From a checkpoint of a small transformer trained on Wikipedia: tied embeddings.
MLP neurons of a small language model. Each row is named by its layer, matrix (down: output weights) and neuron, and shows model dimensions 96-191. Each number is 128 + 24 x the weight over its row's rms, rounded and kept within 0 to 255. Numbers have three digits each.
Before each neuron's rows, "fires before" lists the tokens most often just after its 100 highest values on Wikipedia text that the model never trained on.

fires before: "=", "\n"
L9.down739:130095114146156082124139149155161117105118112121147130155078126127108115142168124111106133122136124098157130103112110133095101096144142114141121105139087102074152115131115135119116144180099141133133130148116110188125142104107142150111127108154137102168120106098120152103121082097086125130

fires before: " of", "ti", "te", "ge", " in", "do"
L4.down369:110154151088158112111141132094144148117145123103135168120129115131140104163128093149114124081106178135114130117139100116162122150097147133112135154136085093132130091154154137172145105161093115128114155106098123126128163153154077088140141094118105125128141130130144101138122098161127136101

fires before: "5", "8", "0", ",", "4", "9"
L7.down394:115152144124135122103151118121120183120142156159147101088144152129138141176160117161131111163135131080108153141118123118120144134129156132160115159116091158110138143148150081085119151092161085111159158154110162122150151131098094098108110129167105176114151151123098109132103158151065115141

fires before: "="
L9.down382:121160162110115118094143125077138140127134150151100101133131129139099142116173093113145153137162160169161109128155103175094127111138099095115136149135226130140112124143107138120125147103160082147144150076118129106146124120155120149117128158119101140146097110103130125123113174077155186154

fires before: "-", "\n"
L11.down308:135175141129150101149136123093124193160122140115145128155143125136086124141100149095135121139096181112113119142149109093148112092117121131126104112138171118131187121122121163097195119112116183156122111118107153099115136127099116096154144161131125128149121126099155114110121075132150126170

fires before: "on", "ona", "ve", "ons"
L11.down695:166182122121116158186096171125131128115187122109165137099090141130115071139158149119155164161136106078154123131131118081108161126156192167158107112150130152136085131111171077120130104112134131155142127123103133154170108074148133104117100099086119132151149123146098140098157157137141113089

fires before: "="
L10.down502:123131102100134115117141137116141131131161166063125134125131093146118116140149155136133116142124115116164168184099143120122160157151120179153143133136249126142144133145126100108119102114130102145117112131098139145151117147135107137161121105138145121128140115136170113140053133142122134095

fires before: "="
L10.down11:138131094146103114104145110142142124133134171146113144127166128106127106131141147124090132134116167155137173147157162151149129129127136154078155105125255133150104112132132105125161099121108133129106137131155118096163123109123137131149115113144133113128146112147131135131079120145166143111

fires before: "|", " |", "."
L2.down288:129113135095074097130132194132118128163177125119157109082130132170140076151121106145143139152097178117141126136115156142123082110131143168116108140121114153141118112152153153077099153098131138131134103147153149138136111112147134141133090135158158113158117106189106131132125174112140175115

fires before: "="
L9.down461:141141149122132120090127132108141116108139155085136137110116122131150127126150108111124144103112162138131116103082109141098180116131119125074104114132237108174151101145121135089121095150150125161140132109143153149153066116134145124119143092114128122130121089142128110132098138140127113149

fires before: "="
L9.down139:160095138100162145101123123150119121158119140106157135122129144106139111136118180153113141157094126140132133199131103116136129096093120114106123123112206108123140119158134126149149095141156136143108094127101150077160114137137144081137090141098128104135133092148107128158128123115129090126

fires before: "=", "\n", "\n\n", ","
L9.down478:155118141105105101157108140165119142142166160108120145139138122099121103145151133140149116111132100129130131152144136122134114109150167141179121088112079143130154130125110121170126117119110137156115095116114135168137142135065121112172091114124150145141137115131177152137087147137157113133

fires before: "="
L7.down504:122146129083084156134100147120132118155144117133138090150142130133123104161132102132130117135132122078178085112111141144128131065120094138162094112110158088134093101148101128155145085111113165125128131133132135130161113123148108115118128095136115143139156123139190150115123179125087141147

fires before: "|", "0", "1", "2", " UTC"
L2.down451:108136107112136112123166114149097159123139108108148148143141126158086127092119122093119115144135113103123144122114105098125118096149138121152144132081150148123092114130127096128143101162102135112109168142076125123169190150137139118132104125135139169065154136143114132116144097141110167181

fires before: "-", " be", " not"
L2.down327:137089178135128105167118119154121150118144098129127092154103059138139122152105088152135129197124097139143125112143109112119095114096093127145156114090073124133148139138121101133142135133130176098146127088126129159132115092127108162124101154131159153150129153169138161153133128141081121099

fires before: "|", " |", "\n", ":"
L10.down486:147130120164142116135146142107149134189125131123140128104148141117103165128110141116147158144115086142119172135158121081153120123074173127149141100154141132123140116105135108133093142153110120121111109137124140150115191103085118104135097119121144157095170106124136106112121089081117142096

fires before: "-", "."
L12.down618:130129099162133118124154122107128137127158124142113139118113117103136151110073121087117108115038124137120104111208143135142117119124113126162124118138077149098109112117148163132122108111118156144183159154109109120116146140117189179144086122101115092134123126142145122175182135127149146153

fires before: "|", "-"
L3.down147:109113139119094140152145121100151101110140141152108146084174125126117180130167171123115108149138144093156145091102161168135113115142117126116118158140165112080132124144120134139134136158126100093120094157128135126154178120145098113078090127103159117144147116125130107104144124135142157171

fires before: "-", "\n"
L3.down176:165131128112108120140146118139126174179125183120150073169135133100134158073143128135105125117081137162118113093122101080117167108100103119100129096110109083108145106156122136122120104120162131098159155180134138148178127132064072132162143137105128153146147126135111133111141173151142108182

fires before: "=", " |"
L7.down147:106146138151185164113135114111113163122128097142137114114137123118113120072115147142115154135129125097137102124116124144100117132132157117154138133130128125094168110140138120122155121126117098139155115144145141117134133160131173152140103105126147062140200118146146158102104137115127115140

fires before: "s", "t", "nt", "n"
L12.down674:150124146135102182132141096130124175102132115169129112125142110101133105149170111129102107114150136097133173128112124143141131103151134138117131169106096099173150119098129166117093167082140136115126149141131102161165099105158165139088134152062112121150127165153106114138151102134128165136

fires before: "5", "2", "4", "3", "8", " |"
L7.down473:108142122138110130118126121138134124099133164109154140092110145141106113098141134112131111123109106145113119080077112116125139122104165138169156079142113128107150122146140142112138159127113140117143118133163114102109169133099117159158138153161152138118131122136112096128105153134144146157

fires before: "-"
L7.down439:137084154135178154090084154131158153130108122161124143138103134140135128146125108167169112122088124140130105112085122140082091109137160157115141108090128121135136128113163104094196074162132133118115122142132153108136120089112155157154120127168148089135110142113137139147118135117121110175

fires before: "="
L7.down384:128143102160173099068147106122128128111146176089134127109177139158137121143106154166129077137114119116142133122126163134116144149068110093110131116115122109119123132174150086112138086131165148094119160130137159128158154114082133135128105099177152107144095099159103121123103133142158103121

fires before: " –", " place", " third", " second", "ich"
L4.down540:138152146131125113113127113119109100126103082094091145118099126153140124175095135136187175089103091131140116116128147126164119132146147164146105120155037162148165147089111115120078138152156115085125116087103129131094142117166142092124149127131158131156100141115144134120116104115094111136

fires before: "-", " |", "n", "ape"
L2.down117:130088150095154154110148132128120116129188133098141100091133100142138118116128129157074153145130103130143093132122117144044101152109123137122121150093117117109154162096137141126107116101134137097147148107131165107142071091134123119130127113119113153129137145139112135150127140123123114193

fires before: "\n\n", " The", " It", "5", " In"
L11.down237:137142154160110068160114151124171126133155110141154118129172134089114136113138150145100090155135179118104127167110092127136161134132123114121092145158210126107125125130122107153114099136121134145140139124115159163169134156121112137161150110143125087105142148153167146151139109140121130127

fires before: "="
L7.down337:174152154168146106137105119167099105118124135133157112152140118116107130164066152146118139152125138096164146160113129108134121107127096138136087090154193147161110107137162123082134133084125151110122134143132132136127087146197123098146097132149080114158148115113160164116128096066129115110

fires before: "="
L10.down321:145115134143152118112116120154165136114140132127100094110137153110121152166128153131085111148092171131099157107133123166158131087142135105088122178137247144151142130131161160107153114124145134112131098123127105097116117141118138126165155120144142144136152138147144155119142096097157109111

fires before: "|"
L5.down498:120105140131105136102121110103105119104118125135083145141113159137103136112122108129121176096105110133156120145104100178099126127158116157151148143108127129099142154159119162137061116111161136171126113140136161144181146119134120130140159118151163135126122140100151085105102163138107180155

fires before: "-", " Nu"
L10.down367:136071079138138111135124110128153129121113127126156109141163143139096155102153160118119135133156161118123101121151148098104109115151144149098157107165164136129132129161159191165175116121129090135182076103127072129121072145124120137103119111103154107122109144126135126099097152154108107105

fires before: "=", "–"
L9.down310:164113163119158133144121114098121159162120113117131134109110116144170086165139126105134095106125153119179144135116126160154142155149113124110140110117126146130125138107164102115109128100087144095166164124132137147139113112152143094142096111102146106122167153117147118111148159117103120138

fires before: " the", " a", " by", " to", " from", " his"
L3.down35:147123102112168155104153159121168122164134152157113083133128149117106118111124175134158127140106077139137167113123129136118151157097142135111129151111078166134132151121127147121106144152139121094153105115125133126122104153053117103148137147135111143133132177131149117129128098143126118128

fires before: "s", " the", " vocals", "ai", " that", " a"
L12.down319:168108113112129147125078129135158140149135143109118111149146129097112110153111153129109141122179117143128151120101140116115136155119170128162102105159132171135102126127143136123117155105123125140116149137133134156133155116125134111115101140084159110124092113125164105095076114105095185085

fires before: "=", " |", "."
L9.down531:121144098122131182157094106124151090107155135058130091093156145117117101127156117103142096138115132154107133118162177175090140115142090130116111128147156132100142120097115116169132105117127103116090123133093140135134134124110123141116146142126111096104142112139177156092168095124120130097

fires before: " |", " States", " to", " (", ","
L3.down505:152146113084092095070136141168148161129105126132128110139085108121132123148152101150121127159113153111118145143162096117115102106142135154107132128137221143132155115150136150135141129102124141118099087135097161145112121090090147102125124107101161090186104137110143153133152130147108099139

fires before: "=", "ub"
L3.down653:127146101134107099135106132156097070105144115115164114137131177117102122136142137155181104137117119143125109160125129135150151147086147097105173133110120105129122115113100120132151150112140146084135184134142090169153138161166097093177131194096160132105110130116184130138084166138106111148

fires before: "=", " the", "on", "ing"
L10.down10:114139151134126124120133140128143137158125144116150109108103139134137137091166091113097114123124212068105071112127132158146147160154177105095137128116190152130132088119155094158155135107132144131127114112144091130174112139083138111129155094108103130115131115109094138135141112110167118144

fires before: " |", "t", "a", "nt"
L12.down270:105156102141114151114093169173119119085109160174171158113097169083125093109106147134157148115150136115128143141122143122136122111199168151152106110162149082115119150138134110113139153110130103135132111088132074132157136101098117111154103158132123120145105139131126117151148125149132161165

fires before: "="
L7.down446:097139122110111104152098099145152113102167133115106141167149120126124122097104117100114120162118123132118134154142119101080146135122136098152127147166092097122150121133166113135075168147081132119120109140144165151154122112138142109119159131172110138066176124152140115077099105109169114161

fires before: "="
L7.down542:094102150130149130101105154075100131117111132097169128134169116154115121116146136154164132152138124116117135132131107089077141120157117137151146181119173129189131125139128147151124138138167161133125137157133148120119097164142115112119137134115120085088139135121112134154105100169129100147

fires before: "=", "\n\n", ","
L2.down458:120121115145122126087135128173136113116120164132146131103163128124119153137090217135143121112098152123073099139160101128149127115132119158125162100113110156141134117122077156125183144164121132099113129132166110093101148170100125109143145141114111162078095135120126134127069153160111116120

fires before: "="
L7.down371:156159108169114113099100107152133137142117156117135112139143146156079137200135152089108108113132151124125174142110111124092188132148147134150136090131148158103145130153089156119134120161138140123133137141113160135106119118085129113091124076113152143090155138160118093128166140147146109106

fires before: "="
L10.down59:118126078142097121118117117153141101121161150142158125114158154116151140148138161095128109141121145097118116089106156113092121132125124118088103111093231134155142197097166146160134124104107149092080103117135127137122131117166140138135113117145146155111135109135108120135120151113156144120

fires before: "\n", ";", " –", " |", "  ", "."
L9.down200:122122104093099138136124122110131123103140139087129192130140203106109104125130186162094071134120113112120142163103179090102144133121137140092144119163130163124096079131136142129109106080084136154118173098121139136177133113128123140117161148134101130167151122144131107143116112149122102157

fires before: "|", "-"
L10.down696:138124116159122099176152127106143131145125129154123144103139123114085119125097142089102187126141143108112092157129150121120109132146125142122153104116109114127117183159094131137141162157127122155099130138100125155150139085135132148123163129128075139148158140124132135104116086165095167094

fires before: "s"
L12.down614:150082121116113123145115135120120143112168114113139110132142118114135123134161174165122117121140146142156112106123124182149109172141108117072217145118090142130141142122092136131129111093140146173114144119173115180112145143122117112126185104102080155119094126119122127123089108080114149097

fires before: "=", " the"
L7.down123:097112147114129128106124132073143169130142126096127118149111118072124108136093156116123130087129172130108119117119144094145145097158141153086143100141162131114138119136111122144133084141136111174144095089093108110129079128115072152127179141105138141106132142152115090116146113143167137153

fires before: "=", " /", "′"
L9.down595:129139123146136098126200094151134113113134100149096145132120149107154100133097129168139164131126118137140126107101149177130154118158097116119148137129072144138123139097142095077126144147139109102139114124139133122147127076121113116115098132114099143154163114106142115164087144140133155133

fires before: "="
L9.down152:161136148120124143060118106093161125093137128117153154122148173093131113109124153158144126111141114091151152152152096135105129104122173123097146147125139151159114129072104115075124115167108083134135168117142130124131144120122150176121163100096144101106054113125123119153105135130120068110

fires before: " /", " was", "s", " is", " to", " with"
L2.down70:152147102139133129140172130165159145117135155136136148143131112141117108087171164167086151136089081132104098124123114108145127115115156099138096131124066115141160111171122103147085117070132113142137096123157110109130145116127151149113178115149141136141150132108154130135110113121165102196

fires before: "="
L10.down182:172110134148130136139086113132133140121133108112129146150113159128119151118144104095107107164126139128143120163133134132153159162152124132121146154147255134142120118124131111117130115112090116138083142114117107137151127107131119176113112101095137099109123111160116141102092107098127158137

fires before: "="
L9.down150:083123148178119125143113108095111111130154126174162113166125158147148078082103123127158105118167125146117114102104128176140112114127083089140160100124182137162116083109141145127105118117157132119156116138113142139108123133181130093111146139133070121133092087127096151134151141097127186144

fires before: "=", "d", " of"
L5.down576:175114110116102123136144146122137142131129112146095171157164113148126131135091072145104086143108128126129172115151160063129110104116100153129090092131087086133119159155186100164121097108118162105153133119137123100130137125159112136111130099147139118122111124093120119140099143124133147134

fires before: "s", "t"
L9.down51:139136134186146124150156090132092098151112087137125119130114129143123088100080109115114147143126096133126130121108115143121130147146120118162147148122020136150148156134143140125086153146144141151138110140135139155156129140139142111068158129107113139130140164116100106144113137116100148117

fires before: " /", "-", " |", "=", " of", "  "
L9.down394:176163123125130142112108138176115139115097116115116131123124118201144100139139128103078129139153137129125197124127104133115159109111100139124140122097209148109101115157165094114127183136096129118168140127188159048140090141143124138156137150153136106092121152144123131142101116146132123102

fires before: "s", "Con"
L12.down419:103110116114126137123154124163134119145147122138123147180156081135131088107123152104119132135138113104146135140116139099110148147111148145140155109128091155103146078121142157154109172152106169143135159142158094149113129099119165108151139107099141131156094122127133144106114082133158207135

fires before: ",", " |", ".", "ok", "rd", "sch"
L10.down731:111142125079122119120099101142108142153113135123111139174105139129120183185115163151133115132093132158138091126143107093152109146162144158134125128172116165120135097103116110152166168091123143144134147146161148074105125163167118132124133100089151136096137127139128157113168085102123120137

fires before: "="
L9.down676:102147097110092123136124106139151103119119145108107155110130144154126119101169138132139120116095125111069121138083074142126127108103150125154139137114113136126119105122148117116081167169154126160155116163144174147139109118136162102105153082105135159088138115135105173133162162158096103148

fires before: "="
L7.down227:115120112137130120134124147131116134128078133110087124129125102143086145092141138093100153109127104142125153136141127133118179142135142161125134117146206114167110132165141103113102112180121167123146147096162163074111092102121150090113161109168134126098148120124160121150090128177126152137

fires before: " |", ".", "s", " ("
L12.down38:129093091133091111106120131108096166159155161103100114142137118132153116122121114111110105115091086189170120124120170126132138122116130073098143138123121160132147094164144066173142078101161125137126113143120117158110152168134094111147140160143166130080118125125155089135075115134105130120

fires before: ",", ".", " million", "0"
L10.down595:123117113120126091073138134089095124141172115148110162110148151151133167104121116114166097113119102112131105126123168151113134100161157126104116112138155139103087137130128109111114112158104108127109114178161093123087104077103129164092136121139157110111113128116067154139126154121173152129

fires before: "-"
L10.down403:117138098082099119144122100112141149113131135171156152191119126095150121157174142139139165077101126151185092102140149105086150162126113134163135161143119136147155145105153111146119112112070075094097125127119156143090130128144135120111151119095150134124095102155123123095157151159086088139

fires before: "="
L9.down97:139132134127119144091132103101138134127150144078143147097135108115133114098120117127125145098130113140150126094102121098130184113130110125115123109142234131166149133147114122074109119127129132148117142109151176164160085115108120129103158120156103119137087102136145114130131154123149121134

fires before: "'", ":"
L7.down710:113170126180110131129157120125198189142115134138131129094088149139111130101062129105131131106154065120158145153111132100155142103159120164189129122114119135158144115144142126106105119154128129137109096148101163123077149111116125126131110104129129087114145138134110153130130169140132146140

fires before: "="
L10.down567:166128115150123121121093104134144122158119166116134151190124115117134098152119163117130112096121185127109147136111118116139167146105145170077166157126222124113149100068095121103130071145099126102140172123135165101131115134118151143138117096122138119090151107134146123137119127139144099161

fires before: "=", ".", "e", ",", "uv"
L7.down56:065046102100139122170123145118123119129161163099093155152125139131143130115140082120142124132121111158134117120122114123153100121103104111133139198101171119163113106175143128095127134089079129101109129122161122104172136162162092166126140146130135132131118123176104134144114094118139150146

fires before: "-", "\n"
L3.down223:095130144123125095138132117124075131162154087066123121109128106092175129135129106156187112128150151105134120125153107116126130113148139142177108124130104106137129212114126165105156167107163149116132138135116109140103167128145136107096113117134127127117071139113140160142127144164109071101

fires before: "="
L10.down297:122123147112120138097138112099118117099116126074168154155132144133118088128093152138148135115140171129111115121098069108154158127122104147145129108114191134113132133120168119080125083137125158154174161091118112136150133161136119122136128102166080108109120135130129084122115134125143112132

fires before: "|"
L7.down328:110137161156134141165161088124092092130103103145126117134118125141128132103110123116102166108133107108147135114106112179125137139140136116157183149107077136137161145106148125148074167113143143158132127145141142154149139143139150128092165115132127124145121158101120099133093115120074179125

fires before: "\n\n", " The", " In", " He"
L12.down460:158147131123128149113129143135155107132170118108113143147133117137144105112145124149110125125110166105112120173096106092146075131084108156148107194096138128087146143080119113124120131169138095131167161150128140123140124186149134099189107091142130128135145118147165115140102125140103072107